Weights of a small transformer language model: 10 layers, width 320.
MLP neurons of a small language model. Each row is named by its layer, matrix (up: input weights; down: output weights) and neuron, and shows model dimensions 32-159. Each number is 128 + 32 x the weight over its row's rms, rounded and kept within 0 to 255. Numbers have three digits each.
After each neuron's rows, "fires on" lists the tokens most often at its 100 highest values on Wikipedia text that the model never trained on.

L6.up356:112136148112181172161103147183133197132156066142053134121211193169126138161106139134133140141117109159149216138148123076090088150112175122103176114129103070134144114095131113161102111137116100160123116144086161133168121146096112093090107145152099135139153190171163085135117145079122127080142087138106098104109091123135103122161085138112103189151122148142103123122135136123160179143084
L6.down356:082138141072087122118122076106158079173096136146123129107102134099103195144076202141124121099153188152114137154106153126132081149152074122146130139066123150154162110160125163113118138159177138085105107080124069120126135139128124155160107088106123133144133058108081113177107155149147162130180135135128111159100160190090096139184103148094132151135109113094157081170151160210138142135068
fires on: "ed", "d", "in", "ing", "n", "y"

L6.up190:054109100155111112149112127117157110113123115171164103154127111136119103144160076153178127115140107025123117156130138146134130149147139125167126164159098117108049117134086172101105104124133182065120119142155121109065107055127105189139128117170121110156096135128107117075177177123108140120182110106142086116152133174089096103143101049060142208154145096168098171130179124081170114129086
L6.down190:123125138118108160117143124132190174117050153120140158163138132116108167186123108096154053147096123073140095112124131117128123080191148116150087158137101111183121150178106165093139131129160169203122153112154134132030167121126106126109142165121141198110134181103102109074102097107144182114107163083152162173115103130148126148105114131168117118153119095107111080180149154142118099123133
fires on: " on", "born"

L6.up648:133164107233188153122093169066128152087148131122075068151094099111141168097081147103085156126107167066106133122129125139091193107076201136143119070150130137148157131078130127134098127101143114106130135098153098147123159135137173103056101150115134181043098150114164110098086164149176091178154150162070132145100134114149175132109097076090124146149091140125094141118124110112108149133148
L6.down648:151129093201134145077135082102161101131168114099103103172112090086121112111098098129147123136096173162117111113161211106102109152120137072169118183088130236143086156128147159136149101085150124100122141114173099172105141153127089078126119153071171105156165083148145134126121064102140061080107092109084129115136096105159128115196149138077176106117131117119105098139158103112093136101140
fires on: "d", "s", "ra", "t", "ent", "al"

L3.up1086:164147085163110146172127133132124122133078156160115118061125149169151132101126161092113160124153191103177069181126119160104118135117095142118118127072151148099092154099175151112114202118185119161170131117140106099141122134119083088163095123191073092122184168167119150116132113165134137143170093162150138117159090130140137177104111158101147110133108133121099129083142134163099173093100
L3.down1086:065101111143151101148143104141101095108124151121117096148142120078142059171106121134129105165108061082063137110120117157154136121110092110143073121145160074149106127155095168190093093121091182129090129170132195093125170185150148189161137198072118129129109145114096133083153089136112105152179141166069087148155186070123196134179133095161115173103114120128137147193213142131108111136174
fires on: "s", "ist", " Women", "y", "men"

L3.up684:091172124181132123182113149118162102116157168127075130133134135104141126061149090154152143070145108108115123126115168107180016112155134126107185092171139091145089140110164124098044083126099145168170139112114118100093147117152115129105124175153146104170118143072135154110104078176174153085125170134116071098127166117117127134146132157091093135089163082125163154092181165152158069135152
L3.down684:143104137114058128147066173115139112160149139129136077075105185078074123165121077128121083127154189101138133117157122167115099128128153159141134100087118186151112082153127176109140124117088127104128123151131125152102142169140130149172154142122115104148166167202131164180073116128118105122150112152109151162119156099135158124107125164105111097057137154148124162120031164126179137128105
fires on: "s", "is", "a", "n", "[", " As"

L4.up706:092128119159128129125083147105160120153134111043097120158168182205136135085070133142164159183130099092094147163107180142119132163145125107058151167122140146063095092152107130118147124126171139106144127119081094129126065118144094123154098138113114140178133147129117144085129156165116105139160104145148210108163163146099159195139180130140145096156117112100180148145186130117138126131148
L4.down706:072169187124099100183119114121104173106115095181088094132138132100131136107135186090161168147084123145158152072154106087142077136112093135115155130091068173145092139114125133156153092145079098127067113107091080137088074200123184134142139165139119146113092141172148105073192096154202106174112141136088099135149158130058115096133132121130165085128138145143082148120127118196113139177125
fires on: " of", "al", ".", "e", "ct"

L3.up1277:122124098126144067192200141147182077121150124135122119170165130144145099080095187169111085104166136119154119176159162150149127135102128176162152105091117130179129151163110081111153152139136071135104147165103127132087108127121143097102068183107123112136159092166116142118172119116137153111142160110130117121191109141102131086101105082138128114191076138178108194124118096110132085077120
L3.down1277:121110136091128119116055138104108141056172144142149152176111136121104101145165120177109140103112069075114099142118136150159101153146143136140102176183091124145130077102128107110059116166163117153119149092156146131161129105089156165139090121207162105110124141103065154136114136141137122212169114129102144141153146151122133142083132143100156100125190185129119166140115085170172148136101
fires on: "ar", "ed", "ate", "le", "ham", "ce"

L6.up884:087185111141143129160096061186152131165181133076128163088134173110131135135123130140086134140152124136141098203126119098076165123092137143120160185176114141120162088122148063111194146154136122108117075071186170144086131141181141124137128158150124179153156118124123121054102104152113104146137157081064111107123166106143155067155098120165093109138152105149097100110128185188209186172154
L6.down884:131078137142082137151128194186115085125156112162088091045139120142129143105185125104168137105255124072141093147148074078159077093161188065106098119143110115142112142200100139113084152181077174120037112168154138153102110142141149151152098123100114108101163161123120120121143139119120155155107079082125139132167097125100131088134060129166156137178129143109112104163089120136170195110097
fires on: " W", " p", " f", "W", " and", "C"

L4.up907:210122147147116174166129183074148157125110196150118135140170127092096116133145159155101146105128130144106142062142109106084091161086124150132051147167191125134081134169142161173117182166131115144176066146152135191156164154149125120162121122102121127167146157154093150125097138131198103074100127087097116127113103081147134106077151131118176093129139125129104130097199090158177188152091
L4.down907:112175150156089120120112076139103164122095098102164155129074113102136145140147135151100094080127188114094188118145134114100133101109138107126160147129171170138084156109096135140120191150110128113106171115202169089126105162159101107123161173141126125163099121081085170093092079118112134155148163159142143137133132170131132133104137173131126133155148107123143167185112142129124148110145
fires on: "n", "lect", "ar", "s", "d"

L4.up866:117130136130131140174127095141129060109107074124132162110081131165103129124115131147088130083207092098163187133116176101120132168096124123150148136117117162102055194113141163089113142159167153077084110075112131142143097172099093098168086124145144139145106115139130107114173177134139141109171118168127166153122143140124124189171091121132100086169064091149096177122131142107143114180131
L4.down866:146101104123124153167092097112127153102141116132108095103123136132186112138123125042180121195075216149124118154141119100123104096132130148102210141148121122082105127169116044119119112117073131207089130115183154069088111185115063107129132134137107158143167175112101159128146117193155128168143184144154107134078174155084144168116102152154108113147065152140108146126100115122183159089119
fires on: " of", " for", "ed", " and", "al", "ic"

L4.up148:069207147098044112106130121116196150162085096127124138150094135117114147140111114102131115126155116118088127155159145090095088086140139142143136083159102169141118157128115157083092136175111097137111120117167082110087055143148098107131186086108097161139100133085122159116184131099027116087096113138160121135125157185163098154088099108104132122145143090166115119133094155125192116155092
L4.down148:100046096199111080161151068144127147144059108140156141201136125101200139091154147154108179113107129127124137079147105146150229137131131165137102130120135152139100137166082123125116214082147154073100146144104105143132148094156149126131160118121139152136194115101131117085129103107105136153116147127137091134129187119104121102154156102137115128085115138068116118112160179182107133130153
fires on: " of", "n", "ra", " on", " from", "on"

L6.up332:116086105127105156132119105125191143207132114141099169062136107094129157081172132117160073144151110102158103144116093075091096137093111100086108107146187090174153106134131065103106117144139179115089050158115123095115127138135075159159144132144130106096122139088123104120111081157141057110176177159117096138100158102152101085151112116086112179129105143105172110145116147113171148143123
L6.down332:145089158141116213104130130137189138187144165191171137106157147172124151060140104111134105122103190165165055120154087140149065122138109152128145121122068077158125161142124177119083157137138119162108085147174141121096039135149117142129106130080196085088071146122132150127135132109162143146135112170182133124168100083111089124106090118121098160082128123137147104158047166125158128079151
fires on: " Mo", "C", " C", " mo"

L3.up3:094137120138108105097119166095129123162134134094135120115189145097141142129135154119154127095207052097120063084176145081025168121121115054087122193186124135143206166147160099141051132137147142097109121191161124120142174180127141128129101117097103121155122167166156155112161094136108070162127159100077118184130144120132135137153065158192162150181116133120090108112132129155131141095133
L3.down3:145113080128099156122127107131153137107111111094154108109108140140187182138090124100141167176162153082139148160115132089098113184162172066191105098161149098149108140123110123076102175134083192186082084142109073101098121122109116046123132174165137107142145107113131113051117100136117147120098148134131155095107159123117117087150127084132122139167110138092081112084113115180129158103164
fires on: " W", "W", " w"

L4.up352:161148099127151134159146178091098150152085135107125124118169116106124144097140155080118151118145111155172119177142136120089134121152079119141152130108108108114146115163149096136077182095119109171156132080102138061130177121129202090113181102142102119119144183089172118093156228192126139110107149141188131079133184153092164122060106183104130088144174165097146098108167168118170125134155
L4.down352:124106118073074167088139145109139189135113123157137101135109136150084093140070124159175119109139123145152099067128138183086091115071152102119084168140122076104129136126154159169136164092150078092135081136143134106074098114199098112118112133146075144072063141105142181147098127117131095137113145136086155195130103076078166112087147098166137123103149092095023203192167162196145113137091
fires on: " and", ",", ";"

L3.up636:163182101122188157217157101131104150161040123167109096086153105106158087167157156171192145111155150128111104115130097117138115114100160108135136102173135177130128140136173033141108137135134091090109139138122138149148145093149090203121139140197135147196107112114144179144093109092083075163165156124092067114105085169166117105101079151103125068176072151121119069060140202107062142141120
L3.down636:091126120087089094114139128101097156095137167084120162128090103160133117109175081164106143099074138152157146153092085135159157120179072168149122147135125155120143133112070156141122131156104172060104129138181146101102122117145103139185137120105121106170104073119163139181126019065052174164123069110124141186128155098121104137162142125078206135156113108113114150108105085131094100166137
fires on: " de", "de", " De", "e", "E"

L3.up28:144108063098121113161109118135144166120126141141115159132136116132120182132135121165176140118177155101160210105139165150122140055059185099106100094130135120124166094088131169141056079168162094097184134130162147167099128156131124129103155130142111155176156190061100112142117090151125124140143149136084127155177106156161100098156130105146070144111131136127156101137089157154095160117146
L3.down28:101143130169099094181131118135133087133155105177146136080150179160166160140181112122150145108155142106107111096110131134133104119140132125158157165111188079143146104188158132121078131149111140115130088150075175109149155171122119064217099118135100064185118088177108194115147175128137141136131134116073209095123092122131122158103098137089129116128132123160070084140114174182093118060144
fires on: "g", "u", "p", "f", "d", "ant"

L4.up167:157206132084124124137148134140132102122148128089129140151120147137069173192110183099126094199080126102146141176161129140138180155132122147149090092171149146094097186123164139110102101166139134131053142136144108139126121120186100128088115089165151140129067090084091104079110099078103126085101093140120172103066072164139122161097094152091111176174105121131101155127111084117171104113072
L4.down167:101126132136178091113132131081129164114040065138173193132094139087145109109181124152114074091142089072161122119147103090124166153114127166156103112107090141116153140186125161185119137115167088091137166126188174139075122121070123052134135068118098129071133080097112109111103105128145123137116085126106095083088116146049062104157154143096107139205157122105119145116162162113127079172130
fires on: "th", "n", "e", "it", "mi"

L6.up1018:167212068080138099112136147140108109168156127075068162155112076166106107157116168132084148083157177111146189137118196148097113159137110131103178147125125183128119171106146124113132129103111134151071126130120100104063150100123098059084152143091095086130168108140116138145173151152151100147131133099161159098099135128150169124102133088093142138176088142138119164118132138129120181102155
L6.down1018:132109087079095169091104137075088096184064161102209120082134073143127081119122141135153140135161117119137162158080197119160127104166117148188110193145111165076130116108081109107135168157116127103124152138154098107117068136099151147101168141087114088161088033143178192085156138121100204140146123114132136137140152171158052149132139057116101147137159125128163145108150128129158135139177
fires on: "ar", "ad", " Ad", "d", "le", "er"

L6.up1189:128202129194198144069125063160109169110160136046136161107106118139201187108137129154062096107156097059151119110119143083098095129112195135112118101083132115139166197147133055106155148135121188147153151137123069100109141094092141111143141141079111103110149085185070148116090105102172056098221124152143187205093116118103157113161147095134154132202136095140114126137122236158142170122095
L6.down1189:141200149110084118147142106118167156125156128115146118133088143045131103115191108123108109139113093129110115082117133140166089158128071132108134110112124202154153145100094193179080160158082160165174156161148117075100132093130082087161137080115128101121087063153136099138130094105081104110103125151121109150083142115086125122161092129128155128107097091176168115143109178182135179176162
fires on: "com", " M", " Com", "ir", "h"

L6.up953:148106166100102146117148185149156129076122112164118163114103103164112132140156184132162072109159113113114110144170157137073165086174117143138116080121142141083133090117099126116162107097090159137121109161120040129070140100147089130021129084038140103141117076164139169166121062137128094158167152123114119089121123124107119089153132120120178145104073074084119150112084111131174125087135
L6.down953:167153087084199161125153104176161118107195132150111109087114134140143056132162100138102066140126125104113113160153145159120107161164093073121115106132144128098177143122114127077124174144097200099133095196129102097036101136133082081159080110094126160112068097126198131143158094109091097138121137191142128081074080072111146150110097113146116081149063041106126101151124143204206148104144
fires on: "com", "ad", " Com", "om"

L4.up339:178131113198187160146097189155167163136132118166126114115125110056063128068118142133160084111177158096167163158069162143088105154079100118140116087089162175071118141137100089177141140113153123152135189106141133149180149078148126136146156120119067127141090158162164112107065100152132129115078156086116111142134109147152154131117152187148127131116132093159151068094102105114111146189140
L4.down339:182149101128086155135120097102084112141118124181073101160127160151119095138131108095119151150150064119119148137135083107147111068133119196107107109140163115194186114148129181049136116134059129172188080113144108117164111164107147112189137086099116164096127117129177107102137114063104193152118218086139069163086167068084130092095136098116168152093142147147123104113109148147146108108134
fires on: "-", "t", "d", "li", "k", "der"

L6.up1208:105139144143131185119129171091146126154126167154137102126114153135193116128142056169112147173116107080125148157084127118126127146081149123067102120101120092155122143104142098191096138102089114171058123083115184063124148075135102107139191100096122115113113125177119084078118068141151091147192114237178156093096104099113175120160166105187140191134161149099114153141140105132199137094132
L6.down1208:176163167140113144094114178209110117170143155119170149127088068203204100161124114110154136118160115139131113139145092128053131107078198137108111151144144079144128143127153153127048167125142156190141095108180122149117117079186054084099146129113191146133090110119085146138108028125206135126148146082130120141142203123111152155105145143148178152107118077174076099120115168173081182106194
fires on: "om", "com", " Com", "ci", "o"

L4.up1026:140100078087132117090119085118122182172114153112157160171097128111113114092094133160125116187161143152187101164162123127110079152192130147089143141129154101147095134129113094133147108205117146116083133163043054129139115145040123092118162092119131074115096131112063116098136100103133179134093128108148104109083120115147106097079185166126131089109143125122142138127135114095125143077178
L4.down1026:113106091108083078064140097114084087175065174192131131085119116096165078097141130184129109148159137171121129101138082120153139130140099136167168192117079127097175101090185156069129134118197158101041109117140143098121162120197079133188134250131138089175173110170094122132082135161145147092105130146150076193101146117140152068076176082148065143092048168157138123080071135104133148154127
fires on: "|", "\n", "ed", "-", "ti", "See"

L4.up883:110119123108124171156153119097144126081066095096126117178179122123124118107168164132138092134175121090100149104188136101107161137146133175166098146077125143150169158102176128138128121102167178103132134119138167077099170125132087122086144166160136112112183166153103084203191087150176116164175080113146184089158138150185176125117087114177171089139143060117140088118136099074039085131123
L4.down883:169145137121115164175151087107114148073123149181168156161080143148122129147088151126124127069112049112172178138134168136150105116122093120145115097123093121164124125142181121152165178055099172101180189129146135182096147103117187100092130144167177080087125150137136131101159134161128116125101132129100113143163156127132221108071124149130125148194190125201114156141168131154154092114105
fires on: "-", "\\", "way", " more", " until"

L6.up1243:104156095090162113141119090114115134134082138133090089150134145196163169167147095106152154106128060119130133103159151129127137175128142129091139119153176106129137181100143120135164143161169082168112093115127120133104157111173126111159175142124156214097168139087131073149168099115159163115117164098151072135101148160161084080188162168064160132169117113119104111177129091053144140081162
L6.down1243:148154127104219153151146122111107139104165152176194151135122108164114102180184144117139131147091119142119139125182149161124132120075163173149168142176101174096102147084109094123140155149167114122194139151154115100093113116100112118064097109093129060101172144155089131100121198134040175136102121144089088158118104090106099077152171081122161097078122149166073106072156098130197180151137
fires on: "al", "y", "n", "o", "ra"

L6.up335:211136094147148164112083145100171098084180068157124114155110148102129207101086149144124105114128173074179097162124196169138099104167126131104076118153123157124132122077107140177214125083137142190082127121072094133112121110095117112122126162117133140130141112170114075128154174144063139146082198168137125195180110147137164160157091119095129112070120127085146096124135161122097100133114
L6.down335:107153184093148117144186135150099121121178117123123113094178140152163122119164169134101121117129090120103146169143107188134149137144095148150135160070174141135132027100098150115194165156104118121114107118139119099149100138089178120149124105097136114134119135135113161156179125162149133084135117117147157160124120086120120071117124147152117170104118138090084157196137165133103142143110
fires on: " Su", "d", "s", "t", "er", "i"

L4.up1128:105119164087118074158119164101164115149134096162169126115157152125120131114075080092069190084199168145120145135111063153109144205117112186171132136166155122131159134088110121173134125155177174133164102108116081131170167150135169094128124202117108162125155123134115130119174103132139160167122111102146123184135129188070162137143170132156096075124156132151060145092185166133154133177084
L4.down1128:138106143105165117154143169158155185126128179119082178160136204107157137055114147097218150134199191102085109152150147151098213104151107093086150169157160131140103148162116100122100144122027083133133152135126115114095170222112174131163099162189115142132132144111103123158135110118150063087188160095155108146084167091126133160074114075042117079116118123124129118071110127140141112146107
fires on: "an", "at", "on", " from", "ni"

L6.up339:122153104146082108087142154107092072111174108104113062081134153120166071174183094183127070156150141128163144116139140140151128124172125194155099075166125150123123121104154063119154121132070119168113099145135128122121166099143160106093143116112160075199159113072108125147123182144129135142095134072134094107158148124130181132159142129114138148146128127152113158120109129120092116142066
L6.down339:111201163150143130169172120155099154114136112120147110151132142093151121107132085156083129109055085113173071121145145155083148165130108125146139203142136149058140093080134127081144179110126158127092128050147140132222183070100162044166119121077185189110171164117117122165121106139163120152173173159152114109144113150159113135103104198166155159120163125126129074136109140152064110161175
fires on: "o", "is", "er", "as", ",", "a"

L3.up87:126118172142146225137151142023128150118120183159200103172186063128118106100202170125087105159113141148152194135138181129151202121160138137105092125128173186148123181134186124141073086109128100089074104144099098155101152140138117158141162115161141099144151144072181147145117138122163135160164150129159124155171148107110167104131086126061140126160123158171147082144161132092107137077133
L3.down87:132153165128174244117130102125087155113159169089135122101139176180135073104182145110139117131083122069171144113196183121127135149176083147155144136146122182136149152105080116149176159034098168115195158147157139150144154061122200119146153158154151077153057094121106159160099113144125135099141152107095102191124102129064150134157192089122111132121133096101112100137186171119144135100127
fires on: "-", "ci", "est"

L3.up856:124118104109144137121144120081141098097113129130121100129180144112149104184164090182137060172101144104106169096172138115118168148199105131098105020099193141093172150163086071113164103142094125134042108130116151139100136161125177105123133114121102104115153162161140165140126162081180130141082157097159188129150124158132102132130080112098195109167123210135124133149145075102155024120147
L3.down856:122139083114139157133174144058147195125168049196099131194120143077117121149146114104120193194130123122127137066086150095119153116134158151165146107158128115100077087096068129107121120116099173146125096158123122084143147107095181135150122154165051137159157106093082112129109106126150070151181127102156210128124132119109205097164104136150116112175182102166155100146129144098125159108109
fires on: "e", "o", "i", "a", "an", "is"

L4.up1067:091125071133133146199158198101128141156131177099155120192119191145159145129149113115116160207171153118108080173122088155104082131148104193114114170122144097087097113140107052132131092141122156116100133132150138165128146166141136111152143019092141155181160116158139086131135122194101044143151080093171169149114131098125108079157124107142077102089131076156140137115100111142115185134112
L4.down1067:176115172165097177163085123093128173150134154179158129134103126136105102148138100138150035132105129146116167137151124093149158134101096035165069126118159197106124148186107165120146164181118120166101142190118112123167098104117154108106088096130166098148102082168172096161126148138165056124120160099128079147152152119141097155128120150140118179130195106156116076123144109169135142111170
fires on: " the", "ed", " |", "ten", "d", " "

L6.up479:063114108179182104118101167090116103103153125134123101106140125153136194084145104105125114135161120131144161142158102106139081175126143100129077144195168143105136175129111121147121086086093114094137123079078121090153126153141158128111131123089093172132115137108138162100117132164151135152122135147119228153147156119196104152172094136114145159113136108139111123126031103183115140156101
L6.down479:103126138173084092121066152124083057139176162165092140101135110083104120136166095130095164143112198128135115095175157184090105098092155181125103132125160150155065125085137139142186121104124170110148078161177110082143127152094066093126159111134120093179120138163118151140165133133092121084106112109143091104116128129151170096115138154086111169171111116101154143107094131136133157109089
fires on: " dis", "s", "p", "n", "t", " re"

L3.up1063:145144156092123084104115167134175076091106096235173127135153110169044158140065127142169083187100133130135110155168154107145189114138139129102111131136134111135128145179162133119136132147104139129134117237124120097103085063119150187153159141141120066144130137100076160061108105126182098112126112070166101121095149097090108056150185115116197163112106130088079133128161073111110163109152
L3.down1063:121119157129109096087092064113092106106088152147098117154114148134129056092091142105079144157098167131164143146146116145158153121166104116152132106080187070153146202142107166141123147167109130079121124231131135107117078095105080098157078107198126104110097098090134157127109127092138171083139115179097132108164122124138093146114155090129160093128196122145122144089111150166169132175153
fires on: " (", "ad", "om", "east", "′"

L3.up677:055138079114117161164167145124114140117133094100109084148129120136054118137086128104108086133158168136133091113204125072154134130188174142162053085087169131131141104122120146118117191158123101113064142149154153094141152133159142082102139180094192152118090137079139104092124105163102056136120149135183131115134125133174080127146088075143137120157139155116087175152171053132147137088111
L3.down677:046163134116150157143162139112169153070109166163156110121102160144110138102083213151075144132145142175153138094154108117185171099122143093141108100131151034102096107091151096133118160147083111121149084169105106130191151134187081103140093115095088075155149121096104109195159122128123090130123132125136157130136109119083159081148122173210110150109136145159114114198154121136122160149127
fires on: "o", "i", " has", "k", " had"

L6.up297:182096144100126104080110121117112085132089213133143089112119127130180103085166125180166094114105069097155137179169119125093122116134142106101131094115109110205087173065172121116103117100130112077155142086087099156097127201132049095172158118091083119138094161164090104145162151103097111122175132167114169109110159136116110133146109098108115117134152174110144152166097127151127102107120
L6.down297:172133000155092164166090211125153131139153104109159111110196137130142160122196146190096107130147121077197113187137158116143120115159172191159110069082062159123101151151086088122156197133151116157119086162119155058095120178073080130152168104157129123141126134067103115138133104111118128118097087154155161213106128100131174111120145118181076138135139136094121173121113148207112124131114
fires on: "s", " K", "d", "ad", "in", "ba"

L4.up778:163182109137179154150110103158126137056159134112133144124125120166141195166147099157148178185179109153139138173116153117094148147121125187085098162120080107093162139100115103068123118155174160131079113147110128132141100165180088069088126177168103152154075193117147064178086135093112146153148085164108121124095107118100123123188052104109093103134139117145119125097164128100131098116098
L4.down778:096095091147108098102119095153158114154117091098066133130129136089153067074125093063107170096113115120089097160169178129124125128165082078124089121132095122159110126150100093174115152170158073075211153151142129080165137118080125148133126143084114139119093127132100137144120127155087147103123133132099143115100157094117138081132143149217059183148087158143147156119124113156109140129121
fires on: "in", "n", "son", "th", "ist", "ve"

L6.up362:156080089116183133174180147109136181089148088117252186130131138125122108117108080200102112139151111159135114190140105087169083108107146171091131162129089058096102123133139128152092103132074161117129132081116105160159157176087107123150117099167077140129115112185158148121164150182102130145144120154092191106102120109110123068074188179123143124147148065134150092183094130147161108154126
L6.down362:144179135187140155153111179101151107156061137122097098111096092090168127107130143122107136117165110125174136127192130138114115102064107129140183162147142148190149102186150054127153125127068086195120097081127163132118138138112130158147138129091158155186145125112151148131088149121101138126129128133201134142134112126054116155116129179087124094157131125125086086091044169113114143140136
fires on: "-", "ed", "p", " re", "ion", " "

L6.up146:138125073085140123089097182112080116089088082115037063085128142152146078203132162084139146103141141082136128088168107159128130084155134104120077165187135175149144163066115139114097161086083135115143134174089100113132110167185124166160111117154160157150135137077154094095122137106117097159160092107063117151133182118134138139130097147045178117150144113130192128110184097117138110157123
L6.down146:115123152083088106156093077104067100155144125121174118101082150150128167118226166117171123153197162093201183124149111160124086101145116166161108116100089123078136201125134122117107109134156129131153112155086176132105174108095053156132121132150173051116177112156165130173175099176109127104148125089134117143142203157127138122125138159078137109145133070136092194073156144141135144152063
fires on: "de", "ra", "er", "e", "com", "ter"

L4.up289:072111112122103075106115097142106149130115091060144089147180094088085129107143167075143142125147119080144050139170131102137102159177101111174123114121081136085150137120119135151087115110109107145123148074065134071192115119140157121088146089123124166114154174137107092155096148188069146123116185156162150131153130117161128132128152165143126174176131117147117138110119143180095146166096
L4.down289:098091142082126119063088110146164148119132077149138127124133131148116157113107144123148176164109100174044120164059104125044089102122152122173146100161171134126098139147086090112140146112167130107155139125181162134135148103109128067084078134146082116116142081107186141106087157093197171145136065078152152135103093116137160099123114136123165121108148136130116144062122133114137108108132
fires on: " and", ",", " or"

L3.up203:103119124134118135100062123103104218180097111126142135148169143139147119125136150157145146123156086130134090080201161181088109163113197140118148178142145130093111164177099069160142103125125133119096119146038132182110129102123185095118137123174117097119099086114137134124190136096172140120085096137157110117165161148127125109137134152139153077148120132147075090111115191143146100102044
L3.down203:164115200113106140105146176104148161112132144091114179097111108158149140122106090089093145134096109121100174177149166099135109119181097075166092187158114114168098099147067111071069090144159171094098083176142185055145116134093138057116084122177130176114124120162124158111141151046093140139182130116156102116099078111179124131103139133132120099138156135091155145097111180166121110124101
fires on: " of", "le", "ce", "ed", "ative", " that"

L6.up877:112155054107126135107126143149089153126139131126129125184147126120116130111098175082098112125141067135168131165156099173078159074144140178155121164171118160108153120147126160164081131137190137112111142082123109118091058118108155134131131117121146178152190176086096128126108142148129141127195124140170103070126131167158108079129115122164118117116136146097090088113104084145120168139125
L6.down877:148090132099141192106069111095098203126122138152123152121107129169132187191113136107143184084079179147165152165128182086060158148206128084127165080101130156165136154139117130110107188150125082083115125174170115105165154149112130109159166124125129105163164118137095206159159164117127131176148118125178127073076079109120102133149053182092118086106067129149146161121116106141178155141108
fires on: " an", "f", "g", "em", " a", " sub"

L6.up646:114131131110158130129125146179164137093076123115119142161164137144111098197122084149113124076147052118113088064182117158155186165138132066118154050136130110101098128097120098141141165175138130096086039194123149115143145108217099067158138129190079126093168117162121128071091133149100127146156101198145165093119139183189082159140170164089152192162124146093102145182118146169157135117136
L6.down646:102105172075161152115142150102101105135159137144087089141131137125117093145115080148076110145078120159100126154130158118118163128129117150134152142144128118127086110083112163128067151127127115147128176128118077139137092114112138042154131144137137049130174069099128101104155145149113121174122165098067135149115116024128126155087113113150106081091101101079109159126150123148089144101144
fires on: " w", "o", " T", "t", "y", "ta"

L4.up178:125150133099143131154110164099109153166074120132141141178169124159092152065133127122124121160122081055108114146180121088105127064085151089145151125154099128178191128131195071109135092079102143081166107173163109089142151105156080134136160093165170168136119129157144172110119138100166095127158165168087095125095114065140137107133102088063132130200206139098113137166143101130145154152163
L4.down178:160178104056070114134066120098171107148131124121127164129074146144129136162200082145143214169138156138122067091109159165092080165055105094149124119071111147180117133158114170092111087183104070122123078120151124069110156159201124125083084140092129091193073110142142128111081072082114113129124128165162179101163148130098157154112118120159103123175148159121100152106143151167150103095075
fires on: "C", "\n", " C", "st"

L3.up524:092143165186121130147144095121170137105116141042146111130152121131185164073123117180168118139190173105147072141124166118190115155158112091096100108097181121109170116069084101150120096158122150144167116121066095105094171141093172146092072154128186137121112117083132106150130132124114141129081158146088167172065135156151102117151149104095063137091110164130121103150186168168144114141121
L3.down524:126162095204087117122116110128119141178099148130134156109166128057053101111106093108075093174154062096123140086104170166065146148104150133143171158135109116189113138160118109118169130139168120033152105132124157163115145131100083124100151187182122124149155164156100134104105086101122123158126166151125082075120132105153197121146123174195135163139098137186072137119034096097156152105147
fires on: "s", "n", "z", "ur", "or"

L3.up969:164117113100102099111117175095107156108052157128163115135162169118089123110117092165154150092091097128082156125106142145126111176134134137088146152119169108099111126080125115140111150158194171133155086105148125101108122118192121075183149125117098120158155095148121161141122115108165039111106076085156099106172138093095176121158122177175147111123147090121190187100168106112111139095100
L3.down969:081128165036134131141142132143140141189147148112143128164071132163162153122144129118126171049164127138163143143112111123142095097106094131077145135089111137132110164127173110155102161143156087182164119142119073129117161156148118118162116103192151137096118169113161118119163154160152170162150195150106144166166138079161105147108109106110138180115111156104102133182164130174104136188080
fires on: "s", "le", "ar", "am", "at", "lo"